Weights of a small GPT-style language model, trained from scratch on English Wikipedia: MLP 1536 GeGLU.
MLP neurons of a small language model. Each row is named by its layer, matrix (gate and up: input weights) and neuron, and shows model dimensions 160-415. Each number is 500 + 25 x the weight over its row's rms, rounded and kept within 0 to 999. Numbers have three digits each. A neuron's up and down rows have the sign that makes its largest values positive.
After each neuron's rows, "fires after" lists the tokens most often just before its 100 highest values on Wikipedia text that the model never trained on; "fires in" lists the words (lower case) most often at its 100 highest values on Wikipedia text that the model never trained on.

L10.gate1356:516468467496475488499441500517535506510488481483501475537537498485537475492522476563487498489490464492500509527486473492532506495463478500479489484445543538522505481475515481557511519450499484456503502534504531463545488476493493483529512475466516495468565505527543500507536462528526498541529509535528495527496526503515489557510506482495531482502456443512531571474471507463465471539481532550489496454538498487510481525507527478504479515537467506491478485507503464509486575523493486486519480531565544532492480485485460507494500498482518515488496482443474523486482473500501497483492531499520516462513518520507531524454497522454501507471522480491495542523498465520536515492479463509514492489483487508484504493504441499475529549504516491496447481477473476492508493496508477
L10.up1356:499477493511566486513499495489481510511530484440487502514521510536517489491520480473506489471505502514477504487524508500503472515522483503503476520511483546503511474510481487450484475466484536531485488450485493472519491542511497503484486550485469468501493496503489497556492492512459489510585514514554521464464500528445556524466525511505471502496493531483521517520511484483542566515500470504497543518446482529471543532466516468524523437542526494518515493490498487524502478501548511491531487530486508505497567492532496486519516469463536518519486454496528517510509484518467546528469443530483520512508489516511516497502508495522479485517472487507538526491523495484486490530488496499483516472468507456517485492551513484486500509528517522498511517505505499506497469497436510
fires after: " ", "_{", " Mac"
fires in: "3", "j", "2", "4", "1", "40"

L2.gate44:507524493535503506520485494467501454522506534493476490529524523492463470512476483464542524498473476524469504539500533508463488512491544525487522517507481478506488515491480531503499500500505503471554508510503512549477506494495474483514507511510501515469513540465501522475536476486558540500453515538489508459528467557527519492508462502516483481577521473472493473495485467540485553541510522531506501420459520488506508495507511520469516504496503513413514493455479499486503530505565570488521483523514498477489516508522508478473496473476501488534524508478450440482500481505497470498486512535527472529514529494506451510494493519500439505495511488460518483487509476514537498505499523455496495510526517521472517523476468489500522458488520544500519479522474485512487480486504504
L2.up44:530461490500543573495500440468488480457483483474483500483503480486451484497516471483495480513540514474471523487508522491500509549481508521494511522506507475477500559526475443502477464473498560506502482521506523454465474488431501512480532486547524473505467523485518502487488524496450495486454489491521506535486491495501538495535502490489467519519531499483485521530437459525484504524507493504537487484479499509484485520473505524497507474468477471447516515442519534472466500520529504514489446548560458463502487506515503524484470486517479517495516482524450453522518538498467504489479512509513440540468493523517483511511484475516548487488491466482472541515522477512527503487526537515497486521511492489556504502523484501564520489480493499516527486536541496448501501472524513
fires after: " of", " on", ".", " was", " by"
fires in: "his", "their", "its", "her"

L2.gate334:492526512518505512485528493538491514460505561474545451526457591540502531551532462450499481525479499487475471482533513455506495548501438516477496468462483488499473491462450523530471486525512522469476498511503505537521469528520508498500539498553515510557546501513526490482510485526520504480493514515434496482480512507474512489469492488476493518546479467488470506476508490480515490525487476512526484499483507492510500520487502522506462523509478480489503462496518499501485485515508519515469529488503496484437479513465506502502491488515485466480543497573488506480511490518518525525498531491519518501493479489516524494517479521517534478438515528510518554504521486515475472495511553503527466556527511504470516506555488497494527500524547513524502487411496490518494542511516492
L2.up334:509497492531512530496555503521483525466531534511582451500446580551535523526531443472481506510489532500491487489537525470506512512498444520459501491456499508524490471473466516526453494501496532492496491497495506550516491514511521497488516518530503516569547491500533500444537481538502509495487509521441501501505524535490499473513483513465484503550466456497483515475516484499505479502496478489515491476524487489517520515524495503506462514507454493483515456492509499496512482503555512523466492514483507491438501497449500465510499472507507501466532497557487503499520478514517550524482550496519533465498489493501508491518481532535537507464512514492503539516486499485456482490468510492536475553532505515460487484545484491508511487528517478522521503463494483526504545508520456
fires after: " "
fires in: "0", "million", "billion"

L2.gate849:488522495468505530492534509486527515545489481493492473519482500511524456502487465536477511515508507456482529459497522480549517494478440486513537474517455498521508521491500484503529449524490519493493518515508478466499537485452503488473474533541470498472473483439538442465524514485512515526467522524483516510508468489450500443500482482456520546492489524515490473501534520494498519522482458448505535500514532498494527559475500466497507478497496484503538519481500526485516475465450488494513448523461431512514536498493473492546497453518482503533476556485521516490493526462499499466467484504478534482499531544477535473543500468484482519522439515510513506507470484505528557485516472465477514473502501465483481483507511529549498468534527482489455508543487474513554493524559504
L2.up849:478519505476505532487521512539517521512483497502492444536490491503528476491469459531483473493498488476495514485525500529558514487490437491495525485523527523565506497493456503497494494511476480546489514504501500501524539512478505473439461519511472496496507507456547456481463497458496515502450494507443519523506438467486534477494485496480521544507460512493495501499515526495515504490513482483465551492544565504497499508506446423513516462523480488509548521485512524486491477522435482482519463528442463490530536490495470505513491485516465498529499544478506508463535504506522488488472452513478532505500505533490554472515498489484498505538450529516537510505480507513528520455506504444455521517509500491492476478536496521551489488491510490509497505516476481506535517529538474
fires after: "),", " the", " a", " and", ",", " of"
fires in: "japanese", "french", "russian", "spanish", "portuguese", "british"

L9.gate1520:521494517489535564502548509476524500539530483501499501527478519445489510480470492474547512487526537489481496485492475520528523511493488536496545499459480485556519505518494492495524509497468498501480484459509470525499514511490499487508464529477506499517488519492489524472535456474480498459473503495450478445527496497512517488480485554507563473530506488509528514496521520504505486504482480475506495460487510514506503513531537525494458535474508524496522493504502500451508512506559518520485485500508467535480507474473477503485453461538518529510455508509442491498513501549446507512506490507533467457480476499507499483475550528491511502491506479496508487489493523475536478489503472488493525482529546500523431517489464541483541510528532498492480539479454498510486500466475515
L9.up1520:503493493483516502493494501466486534488454465501515463436501513491500467535477520511511530518524483487529539563536459473462495483459475485502506492480514471511575529470494503525489531474526549531539495513523509529473541526486476486498537545505455451504547489496503475448487539502469522493470493528483435475506472488534508496517491526520484471473480499503532506519489534505509503487495517516503501494493499487494486499474504530497442525483467579533470532426489543500562516482517517506477466481476528493516525528487515460495519515504544531522519516489508474490481489485512480481502472514513449501545494466493493494537503533458501531500505526515512478462508502505487479449511490494509478483529521496498482521453534487516497498503555502487477529528487476472468480538487523
fires after: " ", " ("
fires in: "0", "4", "2", "5", "6", "8"

L10.gate391:504502496498509504536480513458465458523476440495520458489539519449492498535531429489526501522528465457492511548487517535539513440478505492525488518486500468517537468472489460509511526473477509546511497508499478492531496529474488490506531489492499512518517525524489536469491477508491490501537474501497501541531514531489513479502507493468508502478469504526510486468503475498485510480444505501522518459467482509498500491507511452498500475538510503486452521540540510482489494487474476504493443520473488476518478472540499474525527488518479469489544493483496498450443491458509519442491470493479484509505521490485433493560485489511497529490500494459545495513520520556522527473497474574489518468519465480493537480483481478488479456484506480515471456511463510486528529492520477
L10.up391:490524520464508509490501521500511511544538499534529482521523486486461527468437506517486498478485489505490497517506499450513482539520541488529529479493551529489515505506466523455461501488474531490504491495482511520503451505510462483495484518496513503491515511465510501505513512478489449527518465464506472522509528497469483519485494511520507511511494526490513523471501471500483482516479493505502515494506473455510489513529478475544481491511516514512478544465526492508527508486539484529525484506477503536479517467513506520510544495479501539469496460494529507522501468445509483535504509532499454499470485460495525500485513494498528513509522527478530485503468484505577514518485463495486480456548478526471517499499497477525520454499524544511505520506514481499544473432441507
fires after: " ", " ("
fires in: "3", "2", "1", "4", "7", "5"

L2.gate1476:461483507495510489501505485537537483486484479531541545495488464519514524505484501537525511513481524474480499547505511506462491482509461510452509528467502477486508493469487505494434507496531484480499498543494516487562503501477488476482509530544502462483516469472486507459515480520476491489465494490471484539464482480463503537493540526552505557507512475503469452496499501394519518488505499511474461514516507493538511534486536477533486490541525489526474505497467479513464507496508529458468526511500486523471483493514463466484522480503484479488528465512488484501476493516518518513521491507537525509470502574471527479480510461476523514513501491519538480510516466533530495489478480498500514454566493495474485560502491511475543455476495501501542504505438493512500468476452475
L2.up1476:478492482456483517499521483493535487494477518547490516548506529499473514489489440541504500524508503513517507514482529544505501504478474487512502491441523474497526512510467522502489513497502529524484458502503444544510506490510507523504480483497501508469511531489499522490524487481515502455437509467478486499518478488482495509480536447522500504473500532472473463505475513482493487546518485461528485449482501542474483545494578475520512458494521500499481513544482514507529519493532540494510493494497494494527527493488516468510538445512514498497526505512512481465478528518523530510486513501491486497481446527488545527520484469465516520505487518467510470473498522488440518482527509449476517479489525498487491523479559446471496494509417452525505491480485434495493477498498494
fires after: ".", ",", " that", " by", " and"
fires in: "some", "many", "most", "more"

L2.gate1220:482520453494497528520522477476490494456517538485500496532533512457479487477530508540510489488506509481495506521483504490542503512518492527512456510477514506505518500462480474489498486464501478524520477484472477493502507512487504516493498477513488474503493508474479503521490486472499479527510472460493466455517488496507511488501503499514480494465459491554497467517491554460457496460483505502491550497518504496482514506483489494496537473501529473498514498490491513503454486508480469497496524493475474539489458537478570479514548493497520481515519451456522489499477479491531503527499513503511487497529489557480526480491485479494478517484449492494534461485500492501483551521489541504501492537482480482514525454486482491542540501538521506504458557526516460536527475516524488
L2.up1220:511533506477540486496463466515490491506519504493550490493546471512454471489501506468497528519478499506463486498496472514487548512554498505480501545522507469498518503505497526475501537526498504514520489520524458439498508439501499502476468529488490492464500524477497501519511497436511515485517526495538498497508494510472529518507482487475518508480485517538490523492497542511461506480517516511488503504473484491496522490484481539481485460490496510484502477457508473530505477554491537440511555508510460506487538485488492528488526448530509508487519504502490503522449494480534501451477513496518442503515482467460525502537522465471585492477497518466512490540516502503488507522443519471484514517494476567516493541483548490502520521501519499446474466504438486553531540489482485
fires after: " |", ";", "|", "-", " •"
fires in: "total", "time", "goals", "score"

L9.gate46:496466497529493471475490541515481518504577532475481507469529555459472489510496449537494528507509557458486444526522534509512571505538476535516511463463461437508514528522496476504497492508476525516517486459514489553521499517504489496506481525518492459511501500503513512496518501522489522522506486552498489514483483459511508500488503440520533492502498444532482479482506504488494515558514506533490487451533516501500490504504451514464516498482513522540486486476504467561460492470487501520466448492466479530529485483512498479513499517514487460513486484510527489470490521514516538539517518455499487504490499500489502499496429546526491533510528461513482510479494513490516495504519506488568459466496540498499508503505525477498537477508483530476511523475510539531496518473509492
L9.up46:530532543505492522473535491522467485459525480498492514474509503478505459505514489518522522517524506490458488502508504440521534489525495492474538482495522487520456510484455474498535526496503489501522477507510564445483536515522503509460523488546490488528548487485457517489495489515478539490472474504533517468542485490478505452526527491478499504490529456495480510505501497512484555518524506528494516493514491506459478526498520528520514483491495503476491505510551463495499495576494487491530487509510532486527483506522480481475451501504502522472548506472480538476486527578495476482518489468489538495494508488494505487504519500495536513503489549518510510506473485442489535429526515528485493481512496486506489468504507504462521493480469508480518479450517523468521511496485491
fires after: ",", " "
fires in: "000", "5", "200", "2018"

L10.gate1184:507476465502498505515492520528557485504511469502530489518475489470535498562471482503503521516556508500521517483477526555519492523538506484452510485492510486489462448480507485475504453477480502502534506490504515492506472490548482483481479502490441506506533470502503481495506540519465507516489482481515479471531508523498468485463479516466512498512495487532510513518587468532495523533538450484475465520490535512470519477494498540502546461473493517537474514544491494530506439482489523506460519496513511522499528443488489498487472509521528441448506482448516434538476508472510509493495498442546496513472492472497500431513489506486531489536483510495491513535454499545498510494519479496482463511476518464511514517473518479537516471461475481479535525500532531519500480473519550
L10.up1184:518543499556511480478499489469475484469505511514510469524506506461488487524480531463472475499506483510507510475470521482527483462517492491473525504445477506574487525465534445485537510483502481500534524501434513463538487490548477498457453466475511529524569527483519497535487483514503495465491496450509478471514518492510483468480519474525516491525527499507521518501520516515463504497500499537510519529438526551452476500494480487486544466501501478531491498563494498497527485506500547523481513485484514490481514472478497469513481496494502452510481484494540538451482475489493519514491488499500461528545495474497510542492496519480469529527458521507508509490503457527445524490465449481487485527501491504484479509484542498522532497461524481533482504505547498489477473517504508
fires after: " ", " ("
fires in: "2014", "2016", "2015", "2006", "2017", "2005"

L10.gate1438:512483500553540489509480511467481518490509512492567536493476493512510452511501473483496471492523513515476504487494478564493486449467511532474537491518517530497539514503489470467505516454464498511517529475519570524548460512524541498519527512486493477485511480471505506475548454487518511477468516458489489496495506451518544455524469529531494477505501505477474476497473437469536503525503503492485540513499531497514481537498498485475520534489464487473487481521504488483475480509496488503509544512511496468503480509508535504501511504516478486509481496462506468483488526484491512482565481514510479509481473546476471508491500525504547462478503447508500467499467483506496480520441544484490550511527567489522510456469525531504516496511476486481478504491510475492528466471502474
L10.up1438:495518508485535473491547514505498490478465516484527492515516522464509542511484468512507528499495510521481488488521494525500503485492478484514468502471485520503543532487489506488495526502520530484514489518471509499531492487493532491484468527507479482510515508487492518484479512529524478444487495507500503512441508480497496463517533521528450509483551512498451501521489484488522522500466511509509534493518499500492477465470504491468439484511475546488476526520468499574478533515442521522520511462480490504496503494513520508534508473526488483532467489526469479506492492475494489447456528507515505517473559499501527497497522512476484498500521478471495512507503495493471513492473490451494548525513538470460488538539496501448515459506559504489517482488493505466539521493503476
fires after: " ", " a", " p"
fires in: "2", "3", "0", "1", "m", "4"

L10.gate1176:519476472519516496512497475541508510486493485499500501494480475482496486531503494506500498507522512491512519515504499525527530480444504549472503513476484512499526478483501460561483455468442527511451517521482495459490508540498512517509536481524521506482495555525519506563512502479502485480451480535491490466478529491464464482529510486512528522493496511533476459499526544506528460505480503483493513525500504484491476495519469536492499504506459513471511505501468470508484482528485486497488538533506482500518497494512476526503487474522514494515517522485474503487525460469487511502486538510506499479490488476553517498460506491509485570486487472517469520509512499502469499488525497512506510491501463520477510439519526486524477557494514519460487538527454520454482465488516515
L10.up1176:519500517453500507507500501492485462551528480484488497502495512497461570485497496466479552449502510492481517486512443498460506527480488497513494496503504519459513484551531534492516489522523521480481535476508520524531497494514519476512479477486463471526491481473519543491541495492462529519497506482568539529474496519494524455456481520523522510485525476499478526508472500476495493468493500476463493471521461536471532486472537507513498447493491512552514494472528482472489477446554495537498468494491509508513494507532531517514520474457506543474508471502491524530485515510523490511518459490565535486525514481479497519521499499485507461516522545491524518483494502488462511493514513520508540498513489510516453514502515476519525470494464490491550477490514489546520486514478489
fires after: " ", ";", " |", "."
fires in: "a", "2", "goals", "1978", "3"

L2.gate989:518523491498499529466519499507499474514480546549514495515495489506476530522488505491486507498485490452511499543518522469516449474524454501533495482466506471510488535538462489505506474525489479517500518497499478492522504547466538527503542516545517525506479489509530484502514520470509466498520505501544525478484486487529510518436498490482526514458517518490495496456495513551522491479456479522491487480494516468532520499468529507510500514520476503475488515535515462490493456504523485488496519498480491465470534510472557570557490541485516483499494500489496542479457509488497492501508528517509558479515498480463530464511502493500468479535487484527499490497444515505479486517479503449457462477476506492521505502472507547516485527500483511525506489498521457492513477505445526
L2.up989:514476509525463498524527502475498443528515505499477492523502473511475497475503502537507488466527479471500511440556506474523487512434502481512521521512490502508483495516478488488493549525479486479501542517489515513484481478490577503522499526464510499482486501479514503505479538476490486477553498521460520482467476486516501513500498503476503472515501543494489489494485532487483464510538506442548499447473444494530509489491500485514486482523457521496487526504519484504492476498451472507529470462483500500531512514468480459516498438501455478460532488495504496557517489485492464498529517521511468510510480475517536530510489519452505550484534496473506523480492467530490483512486491495502519473493478507460470469496459474507469466527475507483501485504513514505534510504466483
fires after: " ", " ("
fires in: "31", "2", "51", "27", "32", "52"

L7.gate121:444491525475521473457495478522530532533491499567504493493483512496505462532523500461476526504487508519519470500527522532540493510491534541518499472484486478516478467507504481478475477524472500470523516488486485564473469516467499521502498514458526534446501456503462530519516512486491511506530490510504477480455486482458516493518478491473517452487503475524507490513520490490508501513481511504519521480530515487421509500511475512516501500545533523535507458494485490469529492541539501533503424533530475461470456516504513466483528496502510518460509508478525527497491481515503515498518488541469500486504530480470515485501475482476509491504553500482515529504457462509503566510491458534501491475480551478527485494476491553502457534449473487509504508489527528494504489476493534
L7.up121:498468481494503472493518499445425526483501514508500534519524497521500493505492473440483442499448476480447462492514539475498501529491532506522499500504514476499509521483518471491497480491516559506530489473459489499482482522523498516505512543504503494513492471529465496474487539484498506500505509483516548461527484466519481478529496537480495482484530466531480499467518523529544515491498486516549488487466486508476472522514481520496476524504513520519503494458492457495511503513509513520530473504434489520519512481529513526499529486497496485483488474556488488529514493491538494505519521546509524488531493517459518511477536503504502509496476518460469499510487503509522537510501493515535536521483545478487531465455483521490500537511494523494515480529439508500469470495540495
fires after: " ", " ("
fires in: "7", "4", "5", "8", "6", "3"

L2.gate837:473526464500534530524530542495615500527495511484485443526504520511510494488534511473487465506531509573469451520470505493534535494533550499478568498518518482476509511481496513435499514507524502491443490459533512459510549507511518481444513491511474449496514482463482476523508500515495536488513496508463471486486511468516483487497505491514495487508449515476492479485546515498545496467521483506417536486498505536491530500509504450482493523518495505523504488479518504473494538507499442467519466570507488495492494492476479515532529458511506515523496579482504493473516513488496513466537461481541523514527507535506502520517522514482464526452480515522463520472506475481515482471512509482495520487534536538528510513430490476549480508530538496516499531465510491499522503537552441
L2.up837:482515468481501529535520487510546518522505536496516488509495495475479478483513466475505495510512496501487482494504488454508491470533538539488560482526540489511506522502552501495515508478501503492456498518505514471511518508494502491472519492497491561501505475478487488482487515524477500453483493516508502544456535508506481552453506471514532522528466526514570527459491508503508488477495505460497497488499491518464535536501509481497488512509482519490476516505469465505495499492492489504545514525490483501539514521450469522518484506482525484451487506513517521526477473543535482468484458458505506503517515512523530489514497512498494535431532513538446457495500456450534537482499526517507514481518499499493539509488530460545482530491518487558498507499503490491491519487532448
fires after: " a", " =\n\n", " an", " the", " by"
fires in: "british", "american", "german", "canadian", "australian", "japanese"

L2.gate811:541518517551491521519478513483514502484480502481506485530490508563496520497559480407490470526509490508519513555496537505440510476502485481482505530498502504485488532494484521478485498563500435484552503470526507521515529492487506559497468517472489510519510495542434533473492485477481438468521495526451502492485467490507519500531489476478504521505506489533506508478450475531492545483522465486500483515489512496495512528462474540470452503454519475482521508496498514508485520512525474479569522502516493512520474485498469465493494472470488524462518507528483482500485470475507528464505480539489522498532490535511500512509486512493481514484513488537528540495481494501476501518463509497519494504454501482498514502523496466508490524473534475506523490505481553524553520493502528
L2.up811:545474483505507503516512507483534458463504517536530499494540524510512533491542517464496476493520507470462488580456544482466517511478513502487518490481539502477499524460491485491474501531508489504536506530512502523504508509483493514519488473466494484514527454472514477487485482503495469484506521487484488498482449546447503461526461436503496497535486543509484515501491498497465491478509458494507428478477498472494534553533508500494506507486498438459503542490496480509459531467490465510487511485487488503503483453486499498508432452519545519502559500520507485489472474540483516517477524515460529479499485498466504518478511505481507491460523525523523510499492482537526503503516490514501501505495478512498455502480488449461494540488480521508535475493534489534509563491556498
fires after: "2", "3", ",", "1", "9", ":"
fires in: "2nd", "3rd", "1st", "9th", "00", "000"

L10.gate1436:474513508447482491503526522457533469502531525462474513499493517497479521540507508513511515502483507484510514530488535481461478515474469463466511499504478536476486501523497558514487466513459508484465422504502538508455528474536515473512508473515560523470506517463502509534511483461494517494473510490470512493537526505513486500546524545503445493485532512479496528516489499524514512527490528507472507508496524493497467520518539512511495485468518496519474480469476481523530538516460484513462485495496482512472467503485541502508485496516541463506468482463438470484481500533521519486479559505502507518498427508451483505487488488482474512519516528494459547551501515479533485446484516517521530553496474465474487473518542491477468465473476488525496530488475549529486503486490558
L10.up1436:480498461463451482519540527485509502492547515488480496477471506487492510494540492520529487477484486501546460491502501568525491498481487490534480498509511513489485474528439543516505486507472461490509490527510564459492502492483478499521532451475529492496433501484503503544486501491485468511462532501475502486535461458528476472533495508490426463510485501485510534504526522506504519499476518465489488507468530463515535516552495477511513455526486526527530531516484517454471466520494506535502434472527495522480525532522523473513534531517540506550519524471450485495502514499501485518491476531493508478503476503485523513460496505506537508488476477444488527562517538569500516483494532508469508509464505448494508457512519518471550493522500504501503530514455511484501513474520552
fires after: ";", " (", " &", " |", " -"
fires in: "q", "h", "a", "avg", "f"

L2.gate573:549493470456530498472525488554515542520494530497491507500484530548454497490470510439501515509456501504508456531524504479525488479511472473528517518479539505503526501545472460543494511515475513534497527480509511451470487507488545495482468533512449520534510511521466475529536552495542502474505451491440463480564502490519522524512528484499534452500500523528495482476522518473510494509472545515478466518529488406521509510488517496514502491554523488540482466514508489525484520457494542482513493497470469451505499496457503497519507500496492506508492528501488519471498546521469528506483477499474521498471530474508490470449508489488458493501509500515499483522506455523500502521510477524502526510499513495490519485513506478474479521507487493533469510467492479493540471492504500
L2.up573:524565446462513512487521536601500502478513526499488516493552518519474542495477527485501494502513512510488474549518539519531465512479493440514516530454505503505507518494477529524491516511496468506463530496473509523473488482508500477476472512524482505477514475504436454541529502442518525486487519457475461454545523520478524507525530529491515519503456508504505515510509532477510513494481494508502537506514502496490505526483470484504498475502486470534528473522529505527505533510498507471500501496499492471506507478463509506514476500502488525530533462478470502445531518469449509499483514504486527511493521470476477493465464505478514529495509459506528502513479452497500500487465507524482467499512493512495520492537526473483482587431482509517532516445530514488510499475528459
fires after: " (", " was", ";", " "
fires in: "born", "since"

L2.gate676:520473488468490478523479513518504472466535518489537481519530489507468431492523477527543505499554496510503532512499522510488499486515464519471511489439516514473505507502486471487494481489431517515521552509515508494428470490497540480484488484521505503492508505448470539486484477483521475492506470517501538494519483504510520524522508503537493534513521534463496495528491475507520527551534508481533508490461483507461495465495525540477505489521549483513477502492517467544507499476462496528388449512503480470499476533495493544476510487474560481479531497514497475516518519499496547488540474459499513467514487527516500484489477537510486491471566522507504446495494539498500490490549468513534519499505508497522494491504494480530515463490477497521497489486543504539493542488546505
L2.up676:504500534518511499480477458467507520460517512520536505506513488497499440485463500486489561474529526523509507508444496528553504500527483488474530487491503515557484488508488491490513526504451484500515497472487512506482512490504488516482487484507498539463512506506437522512511466507530479481496523551472502542471542513499506478501506474517489481498554497510515498483503484481521487501543501490499533482510473543495465495512486504483500528514482481517444522501493503495467506498524505482478509496517490484518515521447546494519536490584481517457503496501510496479523489511480503483500490474446476492474474542524483500486508514505544516493524481511509487478504521495518484470522511508472519502508502519488520453467500519473471527523505525526487499502516538503505522491515460
fires after: "19", " ", ",", "."
fires in: "82", "1983", "1982", "1980", "1975", "1972"

L2.gate1471:508540512503496542482502489481478492509469532465504529513524525546516497513518501473503480512447492521485516499468529487503518497477474432478496499507478496501531497541495507442490517507521512508503488475517506512473535484502535443509507538484488553506492470492498477478517501474501483506533497488480526472489523501519425460505525501492525490525506453525462455482446492536511511502505486503484498547534467503536523484564464522503469494563520498489517462496508497492515501491552553523458474479511527497485495492489502479486478486523510499499487482492465458454506446496524528487486517467407535523479462527524501509512521505498514511510499517543468524556462483494498517479510484501487512483468498473469483558508508495492543492513545499498508458498519510489456502489525517
L2.up1471:498524506512475492454502453497532481498490497488526490454492500534529502509520495482526501505464479559462497505501527493503495507491503492501496479485489497522559512525507461537461527470492500496511483497527540544527507526449538474482521557516480473485458492494482489507469478464496501482496488499500526513536527516470491492490494489479481514560533487567501509477491496486504471510475544473493527518493492531535544487514501591479501470510546491522501504492512517523512491494493513533502468525524492469507483502441507492452458518508501535502513466491467473523497503505454515494537486478459533518513411529494532510481552501525502529517535464512460558502458499499500513464526495506509490534471521486477500491514474487529516514515516511486492492522500506479441538479516542
fires after: " ", "."
fires in: "7"

L2.gate1281:532505514520508485491514487486467493501501522472497502515492528494515499481516548486517509501453518489474480485521490539524496540448463532457470501505519503521492513473494523506504519486515444442490527495489537558508504448521470465508485483491507499531504510470507488530496498516489491501509457509481473531508543537509508492490488498503539505512523481467494474496500474504511553526511491481521451496499506448513504501484486480538516489489513523529487519492502476505489535512519489542516498457528483499518493506512475468443500496488501480519501491499515491511492516492477535479503483446498530546462492479502521501507515492516489522503517505485505504531505483505490521450502461501487509498481480459507582516510516473448479495497510464508482524502517546536497536478503562
L2.up1281:512553468520504491478488513512464499496518525542538507444499504472548459533521482513456483590462471491522516533557479562522499517514529527496518516474504525477498468511507503462522530489515527527485499526513523513463501562497500511505503486489500517486573515471513498554500502447525524518468506483512520462520483455472507479492497468477538537548486526461506508516512477490508479446502478504526484468505467482447507494493499530519501523525527472538534499494508458501501516473500498511522498507470549524453478497521513464455502516497474509507518483482506529493503480532525493498498515482469502488503485539513488485492561518516485469499494513529490476473459467500521518488459524499498502458484506545507517478458522535474492543456506529495489478500483470500498486503486522
fires after: " ", "–", "."
fires in: "6", "5", "7"

L10.gate958:516454500529480503513509489526524451503517485466499481468503476503506486544541509509512467499496506488495519499502518490492478509487529456497532479485431514499495490488528461504514529486484469497485500527496506562495492450526472501473505501481463464498489467533496519502485498527458509505457489478543509521532495525512479460536495474470465523488505521507532511514517484507508491479510469531479434478467521477505462498514523446522517510523501472509485487498512524478508519524534499444457526459561497488567489538536499444506462475522493492555462530520497482485465527513543509470479491449506461523498495473463510473487485508512490491455527486477522514565518482485486527481538491514507547518453501492493471511482493491511520508456474487470512494494475478497523524510529512
L10.up958:501453478508500522520544495514461452508475501537495478514504502473520474540518512492551501517472505491535504525470523493549524531431547482489493502474466462524467492455495524506462479459521502529496517506529509526483503468490496466532502481477527477499472479508472500540495464500482484556501519492510487489509502516513520490493522487519537466456508517484513527502550504502491500445515480491561473504513487488471486485528508499536478510487495523488514461484509473474493529510463509506479486488509530486533473497537512541504505508487502462493524493481521486507505510515490513521507504482513496511469514505483568467481532521510476496484523479461512531516533484549491477530487488490514492469469470437548530482513497503480493494474506485494472515486497499530512522515491506
fires after: " ", " ("
fires in: "2019", "2020", "2022", "2023", "2018", "2024"

L2.gate205:499543487469460491496501488527442495489464503475505485484485469450504520540539526441519476471537493517516500478470510462508479547508510473463488502477450545462512496475507489464522487540493447461542504511510494512493520509528484497534503489484497449488519512457475513509486549490462468535488557496554492508511492523489512487553571486511489468519508516473507508532481515506535508485517496462518490563519457511493524524459486473466493518489512505514504497489473513426480486468548482477496486469490534536504500498482534524498513488482497518510511496495484474493478466492479508505491530541550491484482501501521469507501489480513513541479510518488504487487543471514504475490512507504487495494497519491486519485495498505488474507507489535523449472477527486533483458486486529
L2.up205:536538509513503525492557483472470517531528497515520503511546491543519521534485509504495496507447509475504475486503528496534472499502496499469450510484492458561481523507511501492537496501486508520526488523516473475501516525503517494517511500507471486475489469500479472496496469529534460501518494509492495460470482503482519474471461488464478517509518500483488509497503463505493461473457501481477479497485526500481493478468493520480574418509490512495514530488480512507504521491427498522525527494534494461513489501487500485532498494529482503521488489531501517502543504544508505466512505457524456541498460530487499501519514518509534528529480515500467513522470497512494491522487478474481483503468491495510460502498438506489514534488527497480503512473487532510505519530517504
fires after: " the", ".", " |"
fires in: "it", "united", "national", "ford", "royal"